Weights of a small transformer language model: untied embeddings.
MLP neurons of a small language model. Each row is named by its layer, matrix (down: output weights) and neuron, and shows model dimensions 224-351. Each number is 128 + 24 x the weight over its row's rms, rounded and kept within 0 to 255. Numbers have three digits each. A neuron's up and down rows have the sign that makes its largest values positive.
After each neuron's rows, "raises" lists the tokens whose logits its output raises most directly, leaving later layers aside.

L6.down924:144140144151118110116134086109068173177107174109131133178147176148148133086133099157126090144109143133133134149166103115061123140113126089124123138152122157109150130132125155157116141133128147120138084165084169136136172144141161155138152134141156131108122108114134119088133163168140199133125162140090114133100165079123091113151143134101136146140153080130108106140123144176149134118099
raises: "t", "ten", "stein", "ft", "pen"

L5.down1498:099113140139169144118113192164065189084143103122115157143181135087152090133117112085121143147158133112141164100192119126113147124123125120116123122136104142129136120168117147085094107141132120102097087086153101133100104165135098118110136142118125095126124131130091151135132083140144094124131137143126118115135138105095126109076101107140119133122117137155110086113104149166136105142147
raises: "et", "etic", "art", "rop", "ari"

L6.down469:155124080160125122105137111142098146116108110111146119151106114169129134152116134124092133095112144122092154143136123118092125185130085167134150103130129151172122108160135149097154169111141136106105093173112112127088131110106120165129071161145169060147144104116112127103066143100105133107082135139158117134132128139125132199139158123159144115145120127164122103089121145138145093154122
raises: "ster", "head", "ens", "ones", "e"

L6.down822:101103167090111108093149119120156128126150123131132128156122146128122115161125117116186141135142134133141134147124111100131129097105173109127140138137129118112123159164126136108146148096107151191143148109157118126148105131103119144111114143144140118118164151138100135104116159111114160145106127125165146171163141094127121097096097118104154124090122104134101113119112126110092093122181
raises: "imal", "ical", "ung", "ively", "ering"

L6.down585:110081122153141111150103120106043134133124106126140171109149143138139115099131108116125129178147138136119149139108129117162117125133109159079129180109103115103149113143109092127110144139178138135130109152139136132123120119100142170084102166113126077145161121118133103129119096111160124148108134135129143114149098107106136095130126187156104128161098112098133098139125091146149143129169
raises: "ed", "ing", "aged", "if", "worth"

L6.down1261:099118083140130124115095148189058114103107114127135160105124128118079149124095122122114133074160143129123172181099120146123122110130128175156134160122164128138173181101103136131100160153142113119133105122127118105106150138118129102088157149141077107124072164097084134141123106130076121136098126114109092105130149184090132145092167113105138108148098115136119097135135110154144149169181
raises: "eth", " know", "ute", "ures", "ement"

L5.down574:120179117130111096144150130153117144130167141131089177137122161163097126142116140103116095082119136136109114142115115151138107092105132157132136143088091140150104125123112121149094116144140142102162125139106111135097116167152153136120127149171144153090130099114164130142026101113116137100158128138131146102105140180150128161125107119106142170086140111104171152150134122115094077143121
raises: "mark", "ing", "bridge", "end", "fully"

L5.down89:098142098123114157105109108080101137103123143100141129101151119137128118150127124106147111077103129152125153158141131142090103113121169154098144152126081116174096114136139125124181105108119119141178103116099113129172124150122101104141067098138108122082124121149129092129113091145123105103127160138125143095165154146122121093118110097121106133116120141147136065145133152156121102081115
raises: "man", "m", "ing", "ers", "t"

L6.down1484:100108100116147118136109150099155149165104136109122135121144127130131096139131090135117129121147107145153134167140154134127118145140114154123132107172104117105143146126127103136172148133108080133157126134120139147115096130152163118110133108093118154122114155157125121141116104150105086068105119120112110118113132101140107132165108117066148152124099063119127157102126165133149106075176
raises: "st", "ted", "med", "ous", "ur"

L6.down1312:106169107063202111098102162161101154116089141115098179119127136124099113099095141113104143115114091104168084131097164137158103117156141143115114117106148149122183101112125099138146140132126129133124140124127165095139107119124122106124151130157178130126083101123139120128111118121087133104159142108130109121148131140135128104123134117077129117151120137155103116136121111097114128133103
raises: " love", " story", " characters", " comedy", " episode"